config = dict(
    hidden_size=224,
    vocab_size=1024,
    norm_eps=1e-05,
    positions='learned',
    tie_word_embeddings=True,
    parallel_block=False,
    init_std_o=0.00354,
    optimizer='adamw',
    beta2=0.95,
    final_lr_fraction=0.0,
    batch_tokens=[16384, 32768],
    doc_mask=False,
)
MLP neurons of a small language model. Each row is named by its layer, matrix (up: input weights) and neuron, and shows model dimensions 80-207. Each number is 50 + 15 x the weight over its row's rms, rounded and kept within 0 to 99.
After each neuron's rows, "fires in" lists the words (lower case) most often at its 100 highest values on Wikipedia text that the model never trained on.

L3.up322:70 70 38 56 55 37 45 38 39 50 54 39 42 55 62 40 31 48 55 34 66 74 47 55 46 58 48 58 45 32 48 56 56 54 26 54 21 53 63 03 51 64 35 73 43 59 40 15 34 28 15 79 52 41 64 53 58 37 47 36 39 50 67 75 52 80 43 43 54 58 55 49 28 63 30 55 38 67 68 63 44 45 37 58 41 34 65 54 27 56 66 29 38 60 31 37 72 64 44 48 49 20 46 62 56 66 72 47 67 23 46 39 49 54 32 76 71 63 14 72 38 46 58 41 63 73 80 46
fires in: "she", "he", "also", "000"

L3.up330:63 45 58 39 69 34 53 74 74 54 29 75 39 59 59 51 67 39 42 47 60 55 49 66 52 39 43 58 65 72 56 49 48 32 27 42 72 90 36 50 47 52 52 65 35 55 55 67 39 36 62 54 68 45 47 14 84 81 50 31 42 52 47 53 69 67 50 68 49 62 52 62 26 49 46 36 61 47 48 10 35 60 33 41 73 70 36 50 42 74 45 76 44 28 30 34 60 15 62 72 57 63 33 64 25 26 92 53 47 42 47 58 31 39 37 48 70 55 69 52 57 48 24 60 74 49 56 43
fires in: "of", "in"

L3.up88:51 61 54 76 32 59 65 61 67 57 46 53 66 65 38 48 53 57 57 36 56 83 20 73 51 43 62 47 64 39 25 36 58 62 65 87 45 51 56 24 14 60 84 82 73 46 24 38 52 39 46 52 53 44 69 47 49 41 70 43 62 56 42 38 65 40 56 59 36 42 76 72 48 56 42 39 83 65 33 29 39 60 19 37 36 37 41 55 50 54 22 50 32 35 39 35 60 40 63 79 72 31 37 10 50 45 61 47 61 31 23 45 69 41 49 66 40 27 59 55 49 48 59 32 50 52 38 37
fires in: "other", "many", "others", "several", "various"

L3.up184:66 42 66 32 65 28 52 53 30 61 63 48 38 66 67 67 69 47 84 30 52 34 37 51 63 35 66 47 67 37 72 42 37 45 60 83 45 50 50 67 42 49 60 65 56 63 50 46 65 61 68 58 57 83 51 28 38 64 32 31 41 58 55 35 62 41 40 67 36 52 57 31 24 28 48 54 87 49 46 72 63 26 65 37 49 56 47 38 48 66 56 72 58 46 66 84 57 33 62 59 68 52 47 56 46 32 63 51 39 49 52 43 52 72 42 30 62 66 61 55 49 65 49 26 29 45 44 36
fires in: "for", "number", "order", "via", "of"

L3.up352:35 47 67 36 62 58 48 46 59 34 51 76 53 56 34 35 57 59 72 53 61 47 48 59 54 44 69 70 34 48 38 36 64 30 46 64 50 45 54 63 52 64 59 53 55 76 38 54 47 54 38 45 74 41 73 64 47 56 34 29 39 60 37 23 53 65 58 74 22 26 34 37 64 32 68 31 69 54 57 65 68 54 66 47 64 66 59 30 57 78 66 74 33 38 66 67 42 60 70 39 59 60 38 57 81 27 57 50 27 58 62 90 49 73 43 70 56 52 96 45 58 36 30 68 34 32 26 49
fires in: "number", "age", "type", "system", "succeeded", "giuseppe"

L3.up333:78 46 33 49 39 68 62 42 39 48 50 59 80 28 22 43 34 27 46 33 51 58 17 51 52 54 45 49 54 55 33 49 34 15 20 71 49 47 63 64 70 46 55 72 62 78 35 23 42 68 54 86 75 70 59 55 55 56 58 57 42 53 64 46 73 64 62 35 36 76 68 48 21 65 35 32 57 63 49 28 53 42 21 36 46 56 69 31 40 34 41 51 43 56 61 58 63 43 62 50 83 31 53 53 39 62 39 50 65 26 74 66 49 58 49 78 64 52 88 76 44 40 56 38 50 32 59 40
fires in: "s"

L3.up243:48 77 73 55 40 66 63 34 22 27 66 47 77 71 50 65 25 40 50 42 52 82 25 41 76 12 37 57 34 41 80 48 51 44 66 56 90 61 57 44 37 69 49 87 50 35 58 50 49 48 44 54 27 61 59 64 65 42 51 53 64 51 67 44 56 39 55 58 41 50 58 54 54 69 47 45 47 67 53 47 22 62 16 58 73 77 78 39 42 49 19 43 62 57 37 35 43 28 52 75 33 59 45 44 21 43 91 55 17 33 49 79 74 44 36 49 53 53 45 38 45 49 43 41 67 62 46 59
fires in: "a"

L3.up375:76 56 73 34 72 66 48 40 65 47 75 33 49 93 60 28 59 48 46 44 59 59 56 61 52 56 43 65 28 36 60 89 56 46 54 54 41 61 57 68 51 60 78 64 58 61 61 01 33 26 63 38 52 75 66 42 54 56 62 51 27 66 52 49 58 73 66 68 34 62 54 51 24 34 55 48 44 88 39 40 41 52 27 65 75 46 56 65 46 61 36 45 25 47 54 52 25 20 59 62 51 44 36 59 58 61 38 44 59 19 61 36 49 59 35 55 71 83 64 65 50 42 28 19 42 47 54 48
fires in: "he", "held"

L3.up94:83 51 50 65 12 70 73 59 42 49 70 51 68 35 16 46 32 58 60 34 54 68 45 55 39 24 45 43 34 53 43 48 57 45 35 79 52 52 37 37 26 78 89 55 35 54 44 54 52 68 67 97 44 56 52 26 42 58 66 47 66 39 58 32 66 43 41 67 47 77 63 30 50 49 46 37 67 66 27 47 62 46 36 65 26 60 54 40 41 43 35 70 71 55 43 64 33 45 59 25 41 35 63 39 37 61 83 43 43 40 52 66 45 19 58 53 51 64 39 60 33 50 57 27 54 59 31 34
fires in: "has", "had", "her", "have", "is"

L3.up440:50 64 64 41 58 77 72 51 80 26 73 60 63 66 40 47 91 70 43 67 53 57 37 60 34 53 46 51 60 50 39 60 40 55 27 66 54 84 43 47 29 45 55 64 35 64 30 35 38 49 58 56 52 53 74 47 75 42 35 54 86 54 50 73 40 50 43 37 31 57 61 43 63 40 65 43 50 60 65 40 32 29 37 71 73 47 87 42 44 38 69 76 38 67 45 44 43 30 51 49 39 38 19 68 60 59 61 29 69 34 23 38 38 53 32 59 59 39 17 48 13 47 33 59 44 42 66 35
fires in: "and", "or", "original"

L3.up16:76 75 48 31 64 57 53 40 55 40 54 58 50 60 42 77 48 53 45 51 60 68 54 32 61 43 47 40 59 78 81 38 54 58 42 71 78 54 42 39 18 49 42 64 45 32 50 34 16 31 43 84 99 64 59 19 62 41 43 62 52 48 61 36 47 28 57 60 37 58 65 48 53 66 47 77 55 41 72 56 46 75 16 26 30 67 42 73 49 41 48 62 29 42 44 57 32 39 51 51 65 23 44 79 45 97 45 19 62 42 43 48 38 58 25 50 51 63 43 74 42 53 60 41 68 46 38 39
fires in: "well", "not", "failed", "professional", "noted"

L6.up393:54 51 22 44 58 68 43 40 47 61 51 80 99 71 43 52 32 20 47 41 71 44 32 65 25 62 75 42 37 62 30 65 56 39 58 64 29 38 42 12 71 55 53 60 65 30 19 41 54 64 62 75 69 52 62 42 50 38 33 44 49 67 63 71 56 61 64 52 42 92 54 60 41 49 56 43 50 77 27 41 43 71 06 47 59 55 63 46 58 36 48 58 58 56 64 53 40 49 73 61 59 38 41 34 24 84 53 54 50 28 65 68 78 50 44 72 51 33 57 67 46 53 48 19 67 74 41 65
fires in: "men", "women", "it", "third", "senate"

L3.up84:57 51 29 42 32 86 66 42 85 30 55 58 58 55 37 69 21 56 64 28 50 67 53 42 55 31 65 47 37 42 65 76 30 30 47 58 59 36 39 42 24 45 49 76 62 62 42 27 60 71 43 26 65 64 59 30 57 69 69 44 70 36 60 40 87 74 41 62 39 71 90 33 73 33 42 53 45 56 57 29 54 60 20 41 31 35 68 52 55 57 54 47 34 66 24 38 30 50 67 53 52 47 54 28 67 59 48 58 33 34 50 54 47 37 44 74 59 33 55 78 36 35 37 43 41 54 31 54
fires in: "other", "new", "american", "national", "others"

L3.up177:51 47 54 59 46 45 64 58 65 22 71 48 48 68 40 47 63 29 40 54 58 65 73 47 43 28 60 62 37 48 15 41 39 57 45 72 43 45 28 49 49 63 55 56 34 59 30 42 54 65 36 88 53 52 69 60 32 42 63 35 79 58 43 58 77 48 45 59 48 71 35 45 10 49 35 75 53 51 51 43 28 39 44 67 78 29 70 64 39 52 35 76 48 47 54 49 26 58 31 39 39 44 62 55 73 40 66 41 51 15 61 52 53 28 33 38 85 79 59 70 21 49 36 51 49 69 52 52
fires in: "it"

L3.up219:79 61 65 40 71 52 44 70 39 52 82 70 42 56 35 67 63 42 33 49 61 53 34 85 50 53 45 56 26 34 34 27 58 77 51 47 53 52 57 44 61 45 47 65 41 63 56 80 55 68 77 57 22 59 54 29 43 46 67 08 59 53 77 41 62 40 56 70 50 39 57 72 29 53 55 34 53 64 44 66 56 45 35 57 66 46 57 43 39 41 65 52 54 58 45 39 35 08 41 58 60 60 60 57 41 05 82 51 79 42 30 71 40 59 49 53 22 41 62 39 35 48 47 52 57 67 47 53
fires in: "for", "under", "on", "near", "force", "at"

L6.up400:71 64 45 48 46 93 51 80 60 43 52 74 52 66 63 37 80 42 55 65 44 73 50 45 44 50 56 56 36 47 28 46 27 49 55 59 35 77 35 39 30 64 65 54 48 66 72 29 36 41 54 56 61 67 71 49 37 83 57 45 86 52 44 44 31 25 46 51 19 42 33 68 52 23 39 68 40 67 31 58 50 41 63 45 65 38 65 40 39 43 40 49 44 60 33 59 45 38 42 70 53 44 23 58 94 50 55 36 48 52 26 61 68 41 51 59 50 61 39 65 32 48 42 16 66 70 53 59
fires in: "on", "and", "to", "having", "by", "with"

L3.up250:37 51 78 61 45 48 57 37 38 27 27 65 69 27 39 31 44 53 60 38 57 71 27 56 68 29 48 65 43 60 32 55 43 36 58 61 45 68 82 52 36 40 58 58 38 56 38 67 54 65 41 48 39 35 65 65 76 72 56 38 45 59 47 48 39 53 51 60 27 61 63 51 40 56 77 32 57 89 44 67 62 59 45 58 71 38 50 62 54 35 60 44 50 37 66 64 59 27 59 46 34 45 37 52 51 45 71 69 95 59 40 72 54 31 54 49 61 51 31 44 33 50 41 76 63 45 52 16
fires in: "as"

L6.up374:56 65 48 57 75 52 39 61 60 38 74 32 20 50 54 39 37 35 55 45 60 68 27 56 66 87 79 62 31 66 15 59 58 55 79 62 45 66 69 27 60 48 60 68 63 61 48 47 56 58 47 85 57 67 65 44 61 56 40 45 67 63 46 34 39 64 43 58 20 78 58 78 33 47 56 41 55 80 53 61 56 59 28 55 43 55 49 69 56 36 45 47 30 15 42 54 64 39 27 52 39 58 26 40 65 40 40 59 44 69 62 64 77 53 56 47 44 53 70 58 49 37 50 42 43 58 31 54
fires in: "his", "it", "this", "its", "an"

L3.up97:53 54 48 56 34 55 60 51 49 48 31 56 41 57 42 53 19 29 66 49 47 69 74 45 54 61 55 68 34 71 50 44 47 19 58 47 40 70 47 47 24 58 50 64 49 72 17 57 20 37 35 56 71 44 46 29 49 56 61 74 59 47 38 60 55 60 59 91 28 46 37 71 56 53 73 38 59 52 63 49 74 47 68 60 92 45 38 60 50 54 51 50 35 21 63 33 45 53 60 36 79 46 46 71 36 52 80 31 47 14 47 48 49 49 70 65 57 46 73 44 56 55 35 47 55 51 26 18
fires in: "all", "both", "baseball", "of", "allen", "gallery"

L6.up252:40 27 77 53 36 68 43 44 39 74 48 58 60 61 43 63 53 65 53 42 41 43 53 36 63 74 76 53 52 67 44 55 36 82 74 55 44 66 44 34 36 76 59 55 23 64 69 32 52 70 85 85 33 52 39 32 76 55 70 26 45 49 51 20 56 55 35 67 39 63 54 73 72 34 69 46 48 71 50 45 59 39 54 33 47 60 41 44 37 48 63 53 44 57 43 33 67 09 69 76 53 36 21 40 67 43 39 43 31 37 54 54 67 45 43 36 56 65 65 50 44 45 56 46 52 75 28 57
fires in: "with", "from", "to", "via", "of", "following"

L3.up86:87 67 20 31 49 79 63 56 71 48 72 66 70 54 17 59 61 38 60 47 43 56 58 37 45 68 63 47 52 59 58 41 53 67 33 43 67 54 42 50 41 49 50 58 48 40 52 58 50 38 41 51 66 52 53 14 66 46 59 32 64 46 77 18 70 63 69 45 63 52 62 80 53 66 27 50 70 66 52 42 55 59 43 26 43 50 67 47 36 48 13 53 25 44 59 26 40 64 56 51 59 37 51 43 46 52 64 48 63 47 51 69 37 31 32 73 70 24 46 78 36 58 72 24 42 35 43 37
fires in: "graduated", "left", "held", "professional", "children", "s"

L3.up23:49 84 43 42 22 62 43 71 39 22 43 43 67 56 48 60 57 35 66 41 54 57 54 51 22 68 64 53 33 67 36 28 67 63 69 66 71 36 43 40 24 62 24 80 72 59 55 48 59 59 44 18 55 42 85 38 48 62 62 66 57 43 42 39 47 33 57 78 44 56 38 46 76 28 52 50 38 47 35 72 75 48 29 43 40 74 58 64 61 28 19 73 50 40 30 57 22 25 40 56 62 67 60 63 50 42 85 34 63 53 54 55 56 67 38 73 42 50 60 48 60 42 61 65 44 31 34 24
fires in: "later", "each", "period", "performance", "permanent"

L3.up419:63 53 34 48 34 62 47 48 56 33 52 25 28 50 68 56 57 18 64 41 65 64 42 48 46 54 80 45 68 37 43 44 25 57 25 54 37 56 28 31 58 58 76 57 45 65 45 23 74 59 40 88 68 41 60 51 65 48 65 54 77 55 74 62 55 51 47 43 46 64 48 77 44 65 55 61 55 65 41 43 59 57 23 82 36 53 93 75 27 66 53 48 50 29 35 47 40 54 48 59 38 17 47 44 72 46 75 51 40 10 49 37 50 29 23 69 50 54 47 82 41 52 66 41 38 68 60 14
fires in: "is", "it", "has", "played", "began", "continued"

L3.up173:67 30 31 47 58 23 74 67 71 49 24 64 68 87 31 57 31 27 53 53 63 43 22 60 60 71 56 41 39 56 40 89 48 61 46 44 75 37 37 48 44 30 65 59 47 77 48 62 32 47 57 46 54 42 53 23 47 64 56 37 75 48 83 44 60 47 46 53 40 56 69 91 70 53 69 63 45 52 53 35 50 55 26 48 50 39 37 53 65 52 63 41 36 45 50 35 29 27 48 71 40 58 49 88 39 84 55 73 76 17 40 69 72 47 36 43 44 51 52 39 26 56 45 37 33 45 49 36
fires in: "new", "national", "went", "different"

L3.up99:60 31 62 22 44 54 50 57 73 31 30 55 65 48 53 56 45 20 51 54 39 33 52 29 37 26 67 51 31 45 52 58 63 49 48 60 65 48 48 46 30 51 43 59 28 67 51 39 30 76 58 46 84 74 56 49 66 52 75 35 64 47 55 37 62 68 54 68 31 69 27 40 43 48 68 65 70 48 33 52 55 46 72 61 45 66 32 54 51 48 58 76 44 52 62 61 55 32 48 32 80 37 27 56 42 41 50 54 73 73 29 69 99 41 48 40 56 72 73 61 89 30 34 41 47 42 27 33
fires in: "before", "women", "until", "homey", "woman"

L3.up280:30 46 39 44 58 68 64 36 94 30 68 32 55 58 34 48 61 38 33 42 58 49 43 61 54 53 69 48 36 68 30 31 68 50 72 54 51 41 66 46 36 73 38 65 38 47 31 58 60 41 09 77 63 56 51 33 69 35 43 37 61 46 65 39 67 70 31 60 40 57 48 72 49 76 66 62 39 59 68 28 39 49 41 63 27 30 62 62 73 47 32 43 56 17 41 46 45 41 52 38 50 32 65 69 76 46 64 40 52 39 42 72 69 38 52 58 53 24 43 39 71 57 67 35 72 56 41 54
fires in: "than", "through", "those", "third", "thrombocythemia", "throughout"

L3.up304:60 90 54 44 47 40 74 62 41 27 48 34 33 41 54 60 44 44 63 31 36 47 25 84 54 62 50 59 60 34 51 60 57 64 56 78 48 70 60 16 67 59 86 50 46 61 69 32 71 59 58 81 45 61 55 56 43 43 35 49 44 70 63 73 44 54 50 26 49 64 68 59 37 53 34 68 57 63 37 54 44 39 31 40 34 48 55 51 33 59 69 67 54 49 46 62 49 42 42 42 52 38 46 83 50 54 45 50 57 55 49 58 77 26 39 44 54 40 53 98 29 42 46 57 49 73 62 45
fires in: "had", "has", "have", "city"

L6.up183:58 50 56 50 46 77 52 33 39 49 75 62 60 54 20 43 25 30 67 48 31 81 49 55 62 23 44 61 49 33 61 23 44 04 41 53 68 63 36 59 12 47 43 83 71 52 55 29 48 55 41 42 36 63 53 30 69 67 45 60 47 70 42 36 46 31 53 65 32 34 51 54 44 67 34 45 80 39 70 57 42 59 37 53 63 69 68 45 40 42 46 42 64 29 31 39 30 37 64 22 42 70 62 56 41 40 73 46 41 56 63 87 57 36 53 59 53 52 60 38 62 76 57 42 66 54 51 68
fires in: "a", "available"

L3.up427:57 51 49 67 45 47 56 66 51 35 51 52 49 59 40 21 52 23 56 43 41 54 14 33 34 23 30 46 56 55 43 60 33 42 39 70 58 40 34 59 48 57 46 66 76 44 68 21 45 62 47 39 55 20 68 69 41 63 59 53 45 51 50 62 47 32 53 76 38 43 61 64 84 27 35 64 65 48 45 39 35 62 56 19 59 52 70 46 42 57 37 49 39 66 44 67 37 40 65 63 63 21 44 48 57 66 31 70 86 33 69 51 50 53 44 71 79 54 31 51 47 43 50 34 64 29 48 45
fires in: "record", "records", "recorded", "recording", "recovered", "final"

L6.up430:88 55 41 52 48 63 57 52 33 25 54 72 34 70 46 33 44 54 54 59 50 81 48 42 31 46 66 43 48 73 67 60 51 32 30 45 47 58 71 78 38 54 67 46 41 45 58 42 40 56 59 54 63 63 49 57 59 86 70 60 48 81 66 62 36 57 26 58 62 51 52 63 53 37 45 58 58 79 38 57 58 64 57 25 73 49 40 37 43 25 58 65 46 31 62 59 45 54 48 84 40 42 47 12 80 59 62 65 56 46 69 51 80 37 33 59 48 35 19 79 19 63 50 51 42 56 68 52
fires in: "he", "she", "type", "see"

L3.up423:74 26 57 51 60 56 40 49 86 50 35 60 57 68 46 78 64 19 63 44 71 83 51 54 39 39 58 37 54 58 14 53 45 15 39 63 39 56 33 67 55 51 55 52 34 49 40 54 53 58 78 46 51 53 61 41 54 72 55 20 48 51 55 54 68 57 35 71 35 84 73 67 37 37 49 40 54 62 44 35 69 43 51 73 47 39 50 48 20 72 55 75 50 67 41 31 32 46 55 70 50 63 56 17 64 53 51 64 28 42 49 60 38 35 69 60 66 36 48 36 37 68 43 41 34 67 58 36
fires in: "in", "new", "international", "anthony"

L3.up167:52 33 51 46 61 54 64 42 92 40 15 59 39 69 25 68 64 54 62 17 69 42 29 62 44 34 49 58 48 67 36 27 39 40 82 53 61 59 50 46 44 45 66 44 49 86 58 55 40 59 58 57 70 46 53 39 52 89 60 22 58 40 61 29 43 50 50 45 29 42 47 58 65 42 42 30 65 64 43 31 78 37 49 66 23 27 71 33 38 26 81 47 60 54 40 40 60 46 78 35 53 40 67 58 61 38 61 78 76 50 41 54 57 21 26 57 46 56 58 54 70 45 68 66 36 58 23 27
fires in: "united", "new", "john", "news", "southern"

L3.up354:59 61 49 44 67 53 70 45 53 34 52 59 43 51 60 47 44 34 76 60 28 59 59 57 31 47 54 54 57 44 49 30 51 56 62 40 68 73 43 76 65 53 73 73 42 64 64 67 54 46 54 62 28 62 54 02 74 72 42 44 59 50 47 78 61 39 20 65 37 59 66 64 32 34 66 34 50 45 32 48 74 29 47 46 94 68 40 62 43 32 52 46 26 58 42 61 58 74 47 65 58 54 30 75 44 31 73 45 73 40 08 68 50 31 48 66 60 72 50 79 59 41 66 41 36 69 53 42
fires in: "at"

L3.up326:42 58 37 50 52 46 56 53 67 56 66 54 21 49 38 75 51 59 48 26 83 85 29 75 37 55 66 61 55 38 48 39 57 44 54 54 52 42 34 15 78 37 55 58 66 30 41 46 67 28 62 63 44 44 62 36 40 46 73 33 57 60 65 43 54 69 31 66 53 54 30 65 45 38 48 28 50 49 24 53 44 48 45 26 45 58 34 63 48 49 62 64 58 73 41 44 33 34 60 60 72 40 60 60 73 49 68 61 57 26 79 61 72 36 30 29 51 64 53 70 59 19 70 82 47 50 41 49
fires in: "years", "season", "year", "war", "seasons", "dutch"

L6.up358:54 38 44 58 65 53 26 54 52 51 55 74 79 42 47 22 19 55 49 35 56 65 73 59 61 30 44 48 41 56 23 59 42 50 42 67 61 46 63 51 50 35 60 59 42 83 48 53 22 50 57 66 70 61 67 40 67 41 61 35 53 54 36 77 64 56 68 46 50 37 40 77 44 82 51 55 66 42 78 40 53 60 41 58 58 54 38 66 43 27 30 40 57 31 52 46 27 53 52 61 35 57 50 40 28 71 58 46 59 18 23 71 45 52 62 58 69 30 47 40 64 70 50 42 90 67 49 37
fires in: "women", "men", "help"

L3.up164:67 54 37 64 54 29 69 35 60 31 53 43 62 40 52 35 60 47 54 27 82 69 25 44 42 68 15 49 46 39 50 62 50 59 49 63 55 76 72 16 45 53 58 58 69 63 49 15 37 47 41 61 52 39 56 26 59 50 53 49 82 64 80 61 44 57 57 54 36 83 39 46 56 61 64 41 64 75 86 54 39 60 25 42 49 50 58 47 63 65 37 54 49 44 77 19 49 58 67 30 45 11 54 64 56 66 51 45 59 40 55 53 60 56 15 60 47 37 53 48 46 49 32 40 60 36 40 59
fires in: "not", "would", "noted", "individual", "returned"

L3.up225:55 31 65 56 58 42 51 49 44 28 70 50 69 65 26 22 48 52 33 32 46 63 37 45 48 47 50 43 35 46 39 37 11 64 33 56 46 66 71 65 39 22 36 68 73 57 65 46 39 52 74 52 33 41 65 41 43 57 65 52 50 60 88 11 73 56 54 55 41 47 40 75 65 57 33 37 54 65 58 53 47 17 42 49 49 51 74 59 40 35 60 62 43 48 21 67 26 27 40 64 65 72 62 19 78 66 58 46 25 71 45 47 69 54 36 51 61 53 50 64 39 66 74 29 71 63 38 50
fires in: "an", "record", "recorded", "co", "recovered", "any"